Part of a small language model's weights.
Architecture: RMSNorm before each block, rotary positions, no biases in attention or MLP, untied embeddings.
Training: a variant of Muon for these matrices, 508M tokens.
MLP neurons of a small language model. Each row is named by its layer, matrix (down: output weights) and neuron, and shows model dimensions 240-367. Each number is 128 + 32 x the weight over its row's rms, rounded and kept within 0 to 255. Numbers have three digits each. A neuron's up and down rows have the sign that makes its largest values positive.
After each neuron's rows, "fires before" lists the tokens most often just after its 100 highest values on Wikipedia text that the model never trained on. A number after a token or word is its count.

L5.down111:144156113127103091067198152175167080168108116145096116124191125158169119117079160135155081144149141080137140182116132198124126131120125178131131126145103084158150187123183157121124147166064122143184153083179125117076085105131155083143161201128162080158096126136129158135110123138113134098137093112115106119095119144130118090138147157124085118110113083125115148188132127114111130114146
fires before: "\n" 23, " It" 15, " The" 12, " He" 9, " She" 4

L5.down734:108131140101138149119194138137116083179126082151127120135078080112147118113158146086173135156111181078130117100141106167114168119148165107111119089130150148139095131133141099130145103124162158175105191097098077147155084213097173195130094114136136151086133127124083088190143124158177150133194128112085114159186126152098120129118099133160084131128138067089123173121136137143091093131157
fires before: " of" 68, " that" 5

L6.down89:136101110148159112192085138155149140101144092130156119185138118123075128106159107149122125089141094182160126065128142124149162125113159151152145190128150114078119102115186167123160160127106131140130153093159197110087167102107175113136112158148151156131148149128137191089117129154130074125120089080121144173121121092111094133085148141157113151113147079124157169093094103177132169196080
fires before: "-2" 14, "-1" 11, "(" 9, "H" 9, "-" 7, "-20" 4

L6.down441:133141195085187122123081157125116122113108145045134132123077186146095129160102095117124087038113119132136092156091192157128106131113180134152167095098111129140206101149128097105104141117153092142160082151112121119096131135147155120182107145070101096150064105141066147151116081127079125143142126151088102092171146141174109099150087083167125120110117160101109051126149113128141125111123
fires before: " to" 14, " by" 9, " in" 9, " from" 8, " into" 8, " as" 5

L6.down488:120129196164091134128139069126138125178105148121104123133069158105108123118144147114187144144084160101113123161148148136148106138113153120051093121152178096157076144147145133145134134144090128198142184163134119117161110176160061107119141127147107072161084089122132140159149073085079085132136149072165133112105175066148149108111137136128132182166127149160144110054140103135147163103115
fires before: "\n" 92

L6.down54:126142117089162115055160147123169107111083143147153067117159114134134142149134154114060147148125236096123125125139157168123131129157145103106065148160131112090132110095135129177116137193115150141118114116147123135088087137165118189154128162140122105083092115112160143113179135121119137192102182059050147127100145106121116163166116113149121087133084147135072170137117096125135129130121
fires before: "-" 96, "\n" 4

L5.down914:104144135136079183155130104133134196195138168129118104104145147117160174165149190149102115070119123080165115147142095094066117160124138124094111099119158127104173111117109110158133155126062142174153156086168119161075093129147131130159130154116117107097120152110147147142102129091185120113104127179070139086088147108165119096084183060130149182152144159185147125079138111107168150139143
fires before: " in" 33, " on" 28, " at" 4

L6.down331:114144116169100170141150104169177108117145139100051147173190080108159086192144127133141174079172091125100108137181134155087114134117168139133127136157116149079107082129173145144145178133146168141104099207113204135171173138167145134128177057179109191096193136109093155126216162167134176055079105139065160111138129130132146127147064125073102096090127162074134081071134084084136143177188
fires before: "|" 27, "-" 14, "|---|---|---|" 9, "\n" 8, "|---|---|---|---|" 4, "istant" 4

L6.down887:113131168109093128184136138090137120146142153228103150129096073129137132112126083110137139155121135179122139127126132150146093128069124121135098103120122098041110168123112149128120161193127129082058150123099122168156170073144081149166120120166126131062174084089134147087129141150149087159141139109183107056137124149122123170167145094132160100137119105138152161080110108158150103148069
fires before: " 0" 32, " 1" 6, " —" 6, " 10" 4, " 5" 4

L6.down503:104126111095133093078087088120196087127149173164142136098177140170168083114161144136139141193157129181131126162108187108115109116085113093157091102128108132150166107146152157080101133124042111148097121115142088117159100123114148170166167095086154115160135080108112143086114127147133186097139149147108165120128086132111151165130158136138139238128145139140180160143138117125150143102126
fires before: ".4" 13, ".7" 10, ".8" 10, ".6" 8, ".1" 8, ".3" 7

L6.down455:119131135140196133110107071085137084108119079117140149064128126091111147143114092104102081109090099134082095109155115127148144142124116110136099151127122068096109165148137106113092131118126144108128125108117123131103082101131176130108140076071202118170124103147100127166117028174145123162145186163161094157112147095090125124118135120178108029165121193106119132148159092111126123130051
fires before: "-" 70, "\n" 16

L6.down142:143111094107115101156128127119137088110194095144084168114147107082100126099109130114096099128137114102160143169141131132141095155169099083167173100075089145116135132159149129112139110143135105148095137139141131137135099185160102096149152110132176149099142158127141115141090115144170186122106162144142141148130173111104198183119139121152137177109101131086173075125118086140182138096108
fires before: " 1;" 21, " —;" 20, " 0;" 11, " 0" 5, " 2;" 4, " 8;" 4

L6.down797:074113208115145104100149120158080195162141127160159114092172139088108153131083136095099167140125180119035081173134177139156152131179155179117056140145105154158140083139139149068132121123045111114154125133141133084116111120091147100081127151135145145106127179078129122098181166174119099153167172171070092163083169107087097125156093108168109148055194106121153159119101163142092135171153
fires before: "\n" 68, " Qualification" 4

L5.down231:190139142176167105114156164148175163106131140142117123080137128116186116147123164103154133108116123104140180081090150110100051129123138104156122090183082124143108165156120097142120131108101081163220115121115145122074134143085130139128102127161119157122108095118089060131109125130131163092061128146150100051112102125059135133143154149148122072135077160138063104047114114165088120147075
fires before: " |" 68, "\n" 9, " –" 4

L5.down364:065119121145118179189098145100129144150163120095160110133156126114137122169077172118123139124093151111174105174131143148128116098163113141194060143115156171114142108114129122114125133100163095155147170181156021177157148143154073129116104109117096168124126095125204171157107160162157089206121118140123090086115128128086114148157110166162131157129165065115115122095106131130139089184175
fires before: " |" 50, ";" 5, " name" 4

L5.down5:085135136104120100130122105098146159130155140090158164148097117097158168152164148149115116088179137149106104163199171129148168161057117209137111119105138151133142102073131128115086151135113122146192098121085078159101134156134151096081122117122113160071162141143129089143126202129108126124192127142098104166153102072145137136067113063156181134151147127065148113165040162092151162109079
fires before: " |" 55, "4" 4, "F" 4

L5.down483:142072109082172086071212105128120113126104107148117128183106146115110134135163119167136090143107115076147115120104129134114188117157166129129145167093115071135090174144097089150077129124137118090143150162155141122096155088106068130086097165112095187158138125130124071185152152120139140131162100172156184115083069128105112062070101130076123147113065046159167141104160083062078140133153
fires before: " |" 48, "Al" 4

L6.down798:153124152084119109079171146056140182174136090082170179121119105141135078125100083088143112135143138085138081074148099126127118148127127087118120145154115146114085136199117125145132063111160105145109132139169107062097122133133066105178113119148164113120086148154158112163124173083131172116140173056169123098149154109105154183140119085122136169096157132130117129161206114135116131132069
fires before: " with" 26, " of" 8, " to" 8, " between" 6, " and" 5, " was" 5

L5.down546:119158074101155178095174126081106117121160067131108125139123120111177200136067136189141110218074164148150164156115130130080088134104117103179125119124122093053109121116156117097138080165165175169155117127144085107102153159149175172136133155124174092159146142096100132118099140074131143117088087136122132074151144056151160101131183139090149179169145112156098115092139057119104137141100
fires before: "\n" 47, " —;" 10, " |" 8, " 1" 6, " 1;" 4

L5.down970:123154142126126064124128100071180183119161137131144161136124174134116160112128068107123126113131143106132148095138155140066128145148131114154067149111108084175108101177158125072138149076127169137131204113131153109093138093159117137142129129206118179131132119080157161128195096108161135093117094172095120123101174097158189155160129160118140088116136158090192154116084141109138121160132
fires before: " |" 48, "th" 5

L6.down612:109134109152179094115159101120128137162159110135134130081109114111145129125155122105157148140148107061119146144144142132145081198149154087124066135151117150095156124109123146146114099099112121117164111120101160098127122139135099061092158081135077086150147130144161132126164154118085156083145101135082149123155152149074133149097130169097123100069163104155116116126129079092150131159107
fires before: "-" 58, "\n" 31

L6.down715:165148135093115085052120155135128093134143137147120067153111086175121130141153147101115100148199113146111082124075079146178115089162171140182099160171117185182125141114085128139119121159146103124150094105099152099151138130095116173103106145152134081145086112129125182147107096126148152120129136136129117148099122081137153163106137125084170210185145135143112132138142136118166078135153
fires before: "ed" 23, "ing" 13, "s" 8, "ed." 5, "ment" 4

L6.down683:110141093184099081094156097125109142122109109103065097167120140105145080078124125124101093106160094079143088140132044178106107058164102127149113115076115142157103127120128108148086090125132169155100077155042112073179162098104155149059152107085202107093115101147121116155135137111126117127153106163106149074104154166143127111079139084140122115152086160178106126156135146154151141091089
fires before: "le" 29, "les" 13, "ing" 7, "ed" 6, "ling" 5

L5.down150:087124123144214211141114078123123079163145090172104137178179159118176084146088058157105128080151168159153130129140117132164132102130158108120111159140125132108097065067186136118120173143157139160206124126125170070151179129136130136137120144136106144086106192142121106108118161135132114141128153111086127133137159105134123130140125114145131139135104059132090120140074145082114116084088
fires before: "-" 76, "\n" 13, " -" 6

L5.down582:104096125140165092112021057152131086104120120142127093145099114117140072145141117171137117114143163170171153119169154139128154143119093109143114157068085109168098097132127164072119113103120154130079104077161103103132090156141106101108094142141081118146150171096195192113127130117171140101101129154175102135094069143096140098043096098101124183161207165166113106083170149120155117186104
fires before: "|" 28, "|---|---|---|---|---|" 9, "|---|---|---|" 8, "|---|---|---|---|" 8, " |" 6

L6.down81:112143137147142129136066169133121145102120155131161149164156105138175118135162169132165109112135052109099145217134119166053175108153124120127150136143133117135169104118113162125113101118130125124096122174150101120135129099177139225148149150040136163128140109123067125076135117132183166149069132149090091130103163093155077095131151079121139087102212127134130120152142108081108138107143
fires before: "1" 14, "9" 13, "4" 11, "5" 10, "6" 9

L5.down968:144125101095091134114184149065121140162160130085122206153088146082175114181185158058184113142175118093098124105119162157118143171124097115144152086108112165123146096053092152140163135158150121109071124131121162177106111170095130151182133105133168182111157133106119150143208090099171148087129109195111162115103149113153116112128114110160194126110142079169108166085117088115115160111101
fires before: " |" 69, " of" 5, " name" 4

L6.down917:125091053125136128104097165162184143134157119111106156147110151092144208133112126129084091108160136163067118130208130171119151114178081193121179088193111172141131102081109148162131100121130111089127129129204084138122159112162139083180110090051123061117126117130100193172170155075093107106093109169126114118049188142134096139109107120178185166201132148099111152109147161111142121093142
fires before: " |" 70, ";" 11

L5.down110:151140091136101063178123116117087139118185185133139100070145176100098112168136151149169077111117144112176117103116173150173108129119182119179108119174214174088125168172180130139080098132164156122183121059082084154121128114109113166114156134159126128128154173140193097112110113146079126083028151198096111177188101127121120133139153137122215110146175102139116132099131173125152091132139
fires before: "\n" 64

L6.down104:083140122099169150187129172161138107138139117151160119103157146123095139195178112142101135108097089171197116093069161124148121134115130119138111095190155124114093094122124100133143111174104156183142085148106121139120147201135152071168115118084148120146110140072098109205163116125089107147139147124137154133151174124133149190081078143047100185154159146172129128087060106135075158130110
fires before: "–9" 27, "oth" 15, "in" 5, " |" 5, "oh" 4

L5.down53:139076140178177117195115126098107110155093086088161135090198192152115166155141082064080118086121148142113125220102123195147199143135141157135115122116114133110092179074114188125113084110115142123150138140142131080152175115114137075129123141190120059193150097119089084131134092118134117132112147140132144113207117113110119084106167082137080120131199153149118087073168098144166105141136
fires before: "\n" 70, "The" 9

L5.down950:075134081138123133103100163173114179103110071081135177167116128160097140185124172205122127101114155108103083108182118093151079082127128110211121101131142161106151154133062114162113132128104135089143138161172143142107151094202127091164133120146126091173145151080125118177134108071120088138106142179138195164123111127045134142100139136111126132160105110195150115107095176142185142161140
fires before: "\n" 39, " ==" 12, " in" 6, " on" 5

L6.down72:098156137153114138142096076116105170158164121094139066132134071116071165117082158107136114125164067130187136191166120183179176115125040113077191093120158149140146119123076115179191173125112130136148168183169138135122160097151103115156095092139098060102142083184069124153167107163119106136129159141132110070128115156072145138070102141098132190126130129091144125103122101118148147116089
fires before: " |" 64

L5.down130:102095159077098132096154118091074109172146113160162099121096108130172206150163181151169122136126228103120142082142165136158093171090111163145089107136180145139037152138148153107101142100137137139140209129131121101121098146093145167124167126162098162144145097107108091128117181129123188150074154130182142137116116119195123156125098156104171170118102118183179098187138130142158049149082
fires before: "\n" 44, " is" 14, " was" 12

L6.down601:120091109152198111167128179157106182091126120140087175106133123078133081117126113132130120131152177098119073162113137137078150191162123129184109137124064132095143141156152128125134074139172149128128143082136096154149109117100109147147083141164095103115135183113178132162154136125148145112070156057136177132094097125056077115113120124078099099128141145110178085124127220131107161124103
fires before: " |" 49, "\n" 33

L5.down688:089093152086193125103121151092130102139103104105167140102126046112139131151097089131143089125123131087137129146190158118150104167120145122095040113129120120152131133109149155122189187132130116150170144142196133171138126127142145113139097098128158195128186129120120138107077141098152105120158092159135156151138097149096096131121079119113126145109060118145109106130175108154101134086089
fires before: " |" 45, "|" 33, "\n" 5, "ed" 5

L6.down90:160184111159134104145151151106063105078137140148075157139091108108143119134114119107079121079142081108113114161090118126145148156122132095163117057176115133175128077168102152129140128161102161151115107156152148089128124162116097128118196123113102116167143121120108139170138091119110108126184095153099129170140096088133131156107099109119146034143077136155158067153169122156137107165153
fires before: "ed" 34, "s" 13, "ing" 12, "\"" 4

L6.down952:107131142135202042114094092118137165130135151099135076118113203099143150089116104093128161050116100140099131154041167099184122153142115087083117125124155184107107119100141114095112074136098161120133137188150176136065111084104213170063145148168163177181121104137114193121116106105116123111084111087156137079078179157107170134132097107143188174091131129078132100140089133112146166146107
fires before: " |" 36, "\n" 33

L6.down193:109127159114173101141164118129157078138145109112120140158157106082132095199103088144115093129206183172187122190185145090135093107153093129123093125132112139127091156148153086110158083173103098130094174122087142112107135130135144075113124086113119135153148006142161164136133149135079113106129142108125145128128120148072173173126113119159157139121115096146102112161142118139128121088113
fires before: "|" 81, "\n" 15

L6.down257:137141106131158154092127107109204133117184135204151114128131104170094155140111090139102174144153127159180145124142129051137188100157116179138038129153149084130155109147157147126172199078118101109146151109142117091142158121136109140148103126083130146161090083079172118147103149166185118129135154180137155101116091097105116159131121131076137122128133132151155126116113194107108138155129
fires before: "|" 78, "\n" 9, "-" 5

L5.down985:112126140118114170098141162059111137141124128103164138119161148143124144123138124093052107151143087062124150118115080111148106128149164122115118120139161121110155084061096161104117155127141166117144166144137109174131106171138149177143107123144124161214149117148182162096165134176147097132133151134188147070165166079173124143111084146121095149132193125075172085068081170150107142124159
fires before: " " 56, " |" 25

L5.down73:112120129164071144118115176078123185112125158217155110081122070119110132155145118134121094129076053139203128115167178088095095129123131089120107180102131118095103139122124131148101118139103169108131111112114151168140129137061130129122137164130115057181113167107154074101153118097127155097107073153086095110106146146156094079117132088144147101086090156156176071118178132034108125118123
fires before: " of" 51

L6.down390:106065095084127169087158096137112120105087131139153127127114129145117088168106104117134075071051145101074119100127130150108178166135085122168153070102111148124201108107175108112139093170112073126126054126135139126166140110126145125088128164135136090093098207153159127219154162150131160167123098124114145102110132029127136117126152180166104157136114115185113133135149108128113122100158
fires before: " in" 31, " from" 17, " with" 9, " to" 7, " as" 6

L5.down112:152154112146141114121083111119113086105122141178152141095150154124141137111107144139097125116071149070111119103108203087120063078168095104121113127175145117101159142105140136119085155081117144137122050145091110124113108107085175083173132117137118113102126149101099146097143079180076150197139104155114164087096114145140067154093125101092086169100191058132101127190129147181096095163135
fires before: " |" 48, " Candidate" 9

L6.down348:133111154092183084151120138107124133136135138116183096071103146167126122135093126141096128099184146110121129148121127072095128131144088105126041136138062131138143142057116144050118132096156096134129139138203141076096184106106068183119101068127104114148154084114119133109178078145137076144114093042093143176124122051105104168120147121129082197176108148133116128129114115104106126164097
fires before: " |" 44, "\n" 16, " number" 9, " the" 5

L6.down701:071106153087145174136141124143168142134196113117113104147134135111135156109125147145100124106124188166114140074184131140170123137145120104124150153105174124112088107208102159122115163129141120082150122124133095135141185147147133141140123128053112168098117174150127120132135114126071165144191132125153150140050119081165092080075096155114132141096128111126119168138102124112132181116149
fires before: "\n" 47, "-" 12

L5.down256:146143139123135140145203088047099100142156131141094146163096153191133139123119079172130110159120175154128142143160149182084127079139069111155141125137153069170095116140132141108111206093106137187158097107110112096121138121138103186143146153101145160146083078083074092128127117146107187093097146116092152117115120176100087168169089132094173107152164133115095110149115155121125122138087
fires before: "\n" 30, "-" 15, " " 13, " |" 6, "|" 5

L6.down757:149146115114161147169142122130148115104085091164124139127127117081083154161148117159115123147171122131131169099151157137157137121113151161138089131137116144166095118139159126069131111145060121117190108120168126129131166132112084146092096152117114164108153141038102048173130107128185106135097138098075124113104130076110141173143116160122129102166189139134130074087146112144124130132123
fires before: "\n" 77

L5.down752:105139110068172120129109115127095161126153133130145153095099121099118071121167143133096082148088115147126151136133111146092154157145131061163142153077125131161145107067131150134098196087143168138140109117167090130132117140158076127095124175087170178096088080124159152156111127071102082126101204133168116100080045135066109134140041123064159108101139060158182146097107122167163107111146
fires before: " December" 13, " January" 12, " May" 10, " October" 8, " June" 8, " March" 7

L6.down399:163147154112140160131183159112111070140133131164119103165127193182147130144175088167105091109121162127159132176149137092115201157119185131165115198088165148107173095195052132116102173132084127165097153088096102129139116143166165167124131069154130190106179186155120171136159159125177174137054189091150194056072124144196128175107146164177106132114187190158151065135090162134113117050144
fires before: "\n" 28, " and" 18, " in" 8, " (born" 8

L5.down1017:118131108126141137130085153125174129171139170162107168141110184118116069147082174185112114132120143091125152074083148182121085139122131131133108138171146136122126083104081152124115135087115097140086193108125161136171178137113106093134120120138087072128145147123148127175079060081131140167119134157165109200110154201114079173118106126120071114137178128120143119091135094123175122173154
fires before: " |" 63, ";" 4, " Albums" 4

L6.down820:152156153108181139117155157130143135111116121163185102145087169120075131066111145137101068108137140138105140147154104112184144106166212105150103070080161157158127047173153152077141105122094106095082147103173097120138111075113051135153090100163167145133082068131182117145117132125107160125173097156149143118135122129168141098108173124115136148120151068093097140063118112076134176126175
fires before: " of" 16, " to" 13, " with" 10, " by" 10, "ent" 5, " the" 4

L5.down796:138090104104103156102178136170113091093124170130117156110045184091046117123193115114139137143145137098122148109124105192153109077079168127149100118191152134103128079161141157084103160067097113154118155139157106101145108079186116093104132091133108110142183090114091141146188091120087137140076109153141093130140147118103130153083126120138112100178169120083127139145086073181137102134090
fires before: "\n" 100

L6.down238:116128113106141108152180072172093117161075114148104140147127107146086145105105167110122206110147130103075113149142164121133079111129135112132069181120125162143165190152154147100118180207139075125081167142122115083162155115104147138100090117108133103071136160112122151075063129152118078123116132115102144143119104072102218132144173129086183093150107150163131106114190152151169116163096
fires before: " on" 45, " of" 7, " to" 5

L5.down254:155163147101168149214078089113162168157120125092148133104132146144102159097158109103119110130149114127111114127117152115116117138182134123124046116116174141165096130100084155186148176074130179133101152126155113160114160171161176097158092126101091165170130156156148097090159085111054084168167173108129096087127169139103099060177131152145136111126169130154144094171157113051178141142137
fires before: "\n" 29, " ==" 11, " (7" 10, " (6" 9, " football" 4

L5.down78:161108190182118160175161147115117147134152098142103134151120095086161155130149107184160185101118107104046124156106145182117115113110126081136136156065177124126161067170126111153117111090181133147137160125107161123109130115155205131153136144074149120130138156141172135076117122120139070145117131059098143122148144095120093118139126150127105158080107090136123105148128212186118158038099
fires before: " |" 30, " Votes" 12, "6" 5, "\n" 4, "3" 4

L6.down1018:122121091139139138154145066107142135115149167145136113095133124200134117137138108157118165086127101104095119114139116103147122049132120138162137136151179143112175155169123158197111164125103128106178159163130136125109180165053145092111094087081170095156122167066104130158170093126141082132106110123156118141107095120111043113101217111178124076072125111149112180139087072160115131110113
fires before: " in" 36, " by" 8, " on" 7, " located" 4, " of" 4

L5.down242:116133126116140114188102139089086102096104146148143203087146109172147146104143151145131166103185128135142099120197087048071155104193125126150160175110080137143115131107121143154150176174158161140135086163143065136144071160179162136156108178109113087145150159175121177141123136099050145090137143195150114153125155102083151124092134146166168114143144112163125133134107132080089095097147
fires before: " of" 69

L6.down669:080083147136148154197107133111162120150136160127158108077108150108130097145127123087082089087126107183117162120111144119133094147107132138221145158174075128066124165090140107118128042189104099073159097079127162098131188071145096185114150175151119204177067140180102103179111142120094146113126115101132109159145163133134143125114129120124161147144122168151135191123134117122110156110152
fires before: "\n" 95

L5.down912:116121128085134091092099172085063151140142164102149116122084030113160116132147119108136101125130186150122073129108149136119119135073109112099071089103093129126164077191079103138146125099129111165165202088122142139138078155115110121174124136114183181164075119079109143098127120129174138151158101132133113116154146140134112115128112169125097133126102075162165122153086106127112146052103
fires before: " |" 33, "." 11, "\n" 7, " 0;" 6, " 1;" 4

L5.down224:155109124115130154124176143103115199117127129169035082125171155085139147118143140132127168115165143137078107119130146109152154177149069157118101171095076184145149157132081159163146079140103142140148170140177154125134144129103127117098151184144101162127114105105151111126130161066154166159141073104156122118107137182120143127159151121149091086175169103137153148158138108117083101158162
fires before: " of" 49, " to" 10, " that" 4

L5.down495:097111158117153072125204144116096137166113107131099058092070143114142127197101102159189136108164155176139100131218179148122056145085154109096177113123128102105125091134141105173089122082088104126135123123136169146189167145115097102129120142160110139072128087151119109172105142131138126158156084171155176166163101099126110118153106082130113154154089080137154171139146119132093068159132
fires before: "|" 42, " |" 24, "\n" 18

L5.down407:148124084062123156127124147158082198079152117196106123148106120192100111127137155114126190145108150107074111114151128184128109166127146047158095084119160104137129129179158152107178156128172114074121121185110181109139153150187091118075150114150160178205143160083136131152083114143124087086154107072131174143124161128176230170102133140143093130109127102169104183118169133128124115129179
fires before: " as" 28, " by" 15, " to" 10, " in" 8, " at" 5, " on" 4

L5.down1:141140090163154099114111090124063136110116110163100104085122084069140145127065096074139119182150104168159141148151176164063110138111142138219151105102102119155109111121095134125076161133126075108103155071138102149110200154122084152126079110168133143145125130104111156123131178139133122162078078148118094133135099155107111091114132058145107173180134138157112080106108087156141092175128
fires before: " to" 52, " from" 9, "ly" 4

L6.down602:094092089074126124148141207120117097114080127117131148136121156181134158086140094093108155152090104125211133156168119151100116090130099107083148098156146148066222151153116136080076171131114132110108137155089153097103176117115122090104146114081109080112125127088158113164096097094177111060106186081104101116107112097112105104110176103174147142132137127092122178102116133191105155147123
fires before: " on" 21, " in" 10, " to" 8, " by" 7, " from" 6, " the" 5

L5.down719:071178113164210139127093168147131113044156061150110106094173137098133132109125086143109109171119143117112070198164088137073103065160138079160101114201125200078118170086154180137138152114060146098116096110105144168107122158044168114107161146114163137143121127108096184133183103128175139129158145150113116118135101124129119074144112151119134193047173049104187105160078100138117106143125
fires before: " |" 50, "\n" 15, ".6" 5, ".0" 4

L6.down520:165159135108153093125144140071139118116115125122099176125072144156122054112163146182116071141071111102098202101173166088163112112148122117125072150133137182157132176089135131119111138201141122164071087135108135102090156103104087139113154119139070121113065122141150144194160096116115047103108129053143079135207202142160093136126100135098146095124133136159175149193150127149144136135119
fires before: "9" 15, "8)" 11, "8" 11, "7" 8, "9." 5, "9)" 5

L6.down575:044167099112100174139127119096166102148156135126129123141085107104157102135128147148172203116115198032094133153099107085133113106141094125146096098141129163136123121105132106173081154120134144100186144155146155160112156181141094114118060152120112135081139111105106101142130117095092112160128110135164132086103125091139140147132110086110130098118180079126164133106074111163179142087132
fires before: "-" 87, "\n" 13

L6.down262:128080120143063120154125141116126099090112188140108120168132153090146136130160144096087117124167139131086091063137143106180160081113112177144159125110087132145128150103106064120144155099128090146126096114086172130086123101083178092110057156094158129091151099163112166156125137143141133138125125249097167084147170117153187179157181134146137185115174090073080140114122129076119145150126
fires before: " |" 66

L6.down640:179134099112110182193113160112080126129161109109173152123106100086101073108155204116109136147130124120100123185078144102105101092137122083128109151142137162104137121147038158178077103161141145138091177179129169094198121125149128149148079179076123159087087118111165124105129147140088114100136143181129104115111111164114128154108100089180163139081102188097119120122119074158147153146118
fires before: " |" 49, " yards" 5

L6.down243:105212120104143064140147132158127111110150159156130165169127165120159181093149109083146126101154136182095139100148106185158112122151093119130168101134091108173093144147137138191169145158179142152097204105106091115129108121148165107142153074064110116156142151092172158151064131121179093141116125096195098119121104118062150186081125096127087099112092160172116124098133077137153167151193
fires before: " 0" 44, " 1" 10, "a" 6, " 2" 5, "\n" 5, " |" 5

L6.down465:129047169194117094155101159098146076079202112112170122100117167106127084134167106146095160126144148144144129145085181069084134147113076097166121132138127165131108129094093108153098112076108111153105192130176124130109115150175098140109152127143082146180109147146138114152140125066069139082092143109135129190137105208125143148092134075175155137107185131090129094092084174124168161136125
fires before: " |" 25, "\n" 25

L5.down1000:145113136152154109133125065123139177133079108113185170159134093160155170114155110170118128081180167056108132133100046212132090192080128170056116101175087133106133129163127116109184150088106150091111121114148116117105104172146112108099168109168119121113118146102127177167129204166132181160127160145116109118147165101145119164124099123088093133154139157133149088179145193138127130102148
fires before: "\n" 33, " and" 11, " (born" 7, ")," 7, " |" 6

L6.down1017:146125121161138092158101164110117121140100159119111135114154132208149133171164116208161143192159083149119146108104157201070181119094130143132125131135128152078140093126117156112176098119077120091156133098082063165104171125108103183149167134161106147161131094144124151091147107092143140146106130135127090182148147093176120086096179095149122126123177124138205120136174117100156113144072
fires before: ".4" 14, ".3" 9, ".2" 9, ".0" 9, ".9" 8, ".1" 8

L6.down426:121135122088122123093104098078086100130175079091076162147152100171103118135135094106132093127145184112128115104147175083100130127145153147123123156160100143144124124126147133135135080132118145128136094116069132168109105167150161163110122105136104093103144132166081137148124120159079134106163127134110105130106119117146146142100129130131182125112100131133128134135127159195120104128179
fires before: "\n" 48, " " 8

L6.down335:116164125108106125118171121150114175094144153156160161093135140090079147164210148140140131167143109127123069143068123172157110128129095118135152148158144141105070118178082139110097125178058088121190147146111151158137195125127093077099121110135131157122097082134142110082164144059137091116134102148047103137100104075141171131138110146111158083113138192120115101116155121192153147088072
fires before: "\n" 99

L6.down273:143131144081103124132123104090163119165173122161181123170153104189130173146096134133160181100146166100163126150118095128135077172110123143124141064173079193143123124068195140113189121107119160103128183130065105152132193075098131069061132112101124138095110122177154075109157118140183152153204175055093131168086130101148113077108175131140065135122160135121116174133062162120154121099136
fires before: " that" 48, " the" 12, " his" 4

L6.down163:155140102145099134174167139203068139076169169176150118159114060180152087166140083123121159150155083104147194067122134109120159204110137178171127127194122132080166141125165130094104197144145181103127127111096153162126077132109086166118114144119110155155131168121108126241106153150105103121114140185090159114097116122148146121088102146123121123116091199170067176117094170182092073139144
fires before: " by" 61, " in" 7, " at" 4

L6.down378:133119137111151048124124140128160098125125166095090132139084155051159109105141160106174183054195112074101131152107122137120138114127129163182114108159141139064163136104142066119100169092152204148131117067071070104153119111080090167154181150069081156155189132125120151116142101082125104060092148115154162156106138089192148076136152124116174134121138120134165133159103150104094147164125
fires before: "4" 14, "1" 11, "7" 10, "9" 9, "3" 9

L5.down946:138108098078044109117120131099095143183153147106146148129072116148213171161188139131085077149145123056069203147081138180113119176082147125113047110120105141137171123117119169121132132120112140151124138135136141111186125101142190091133064133098168118105090108078112119112173146127127149125054096101151119191072146081163150169143121086110159127064133209145194148160126123097090072135134
fires before: " |" 65, ")" 9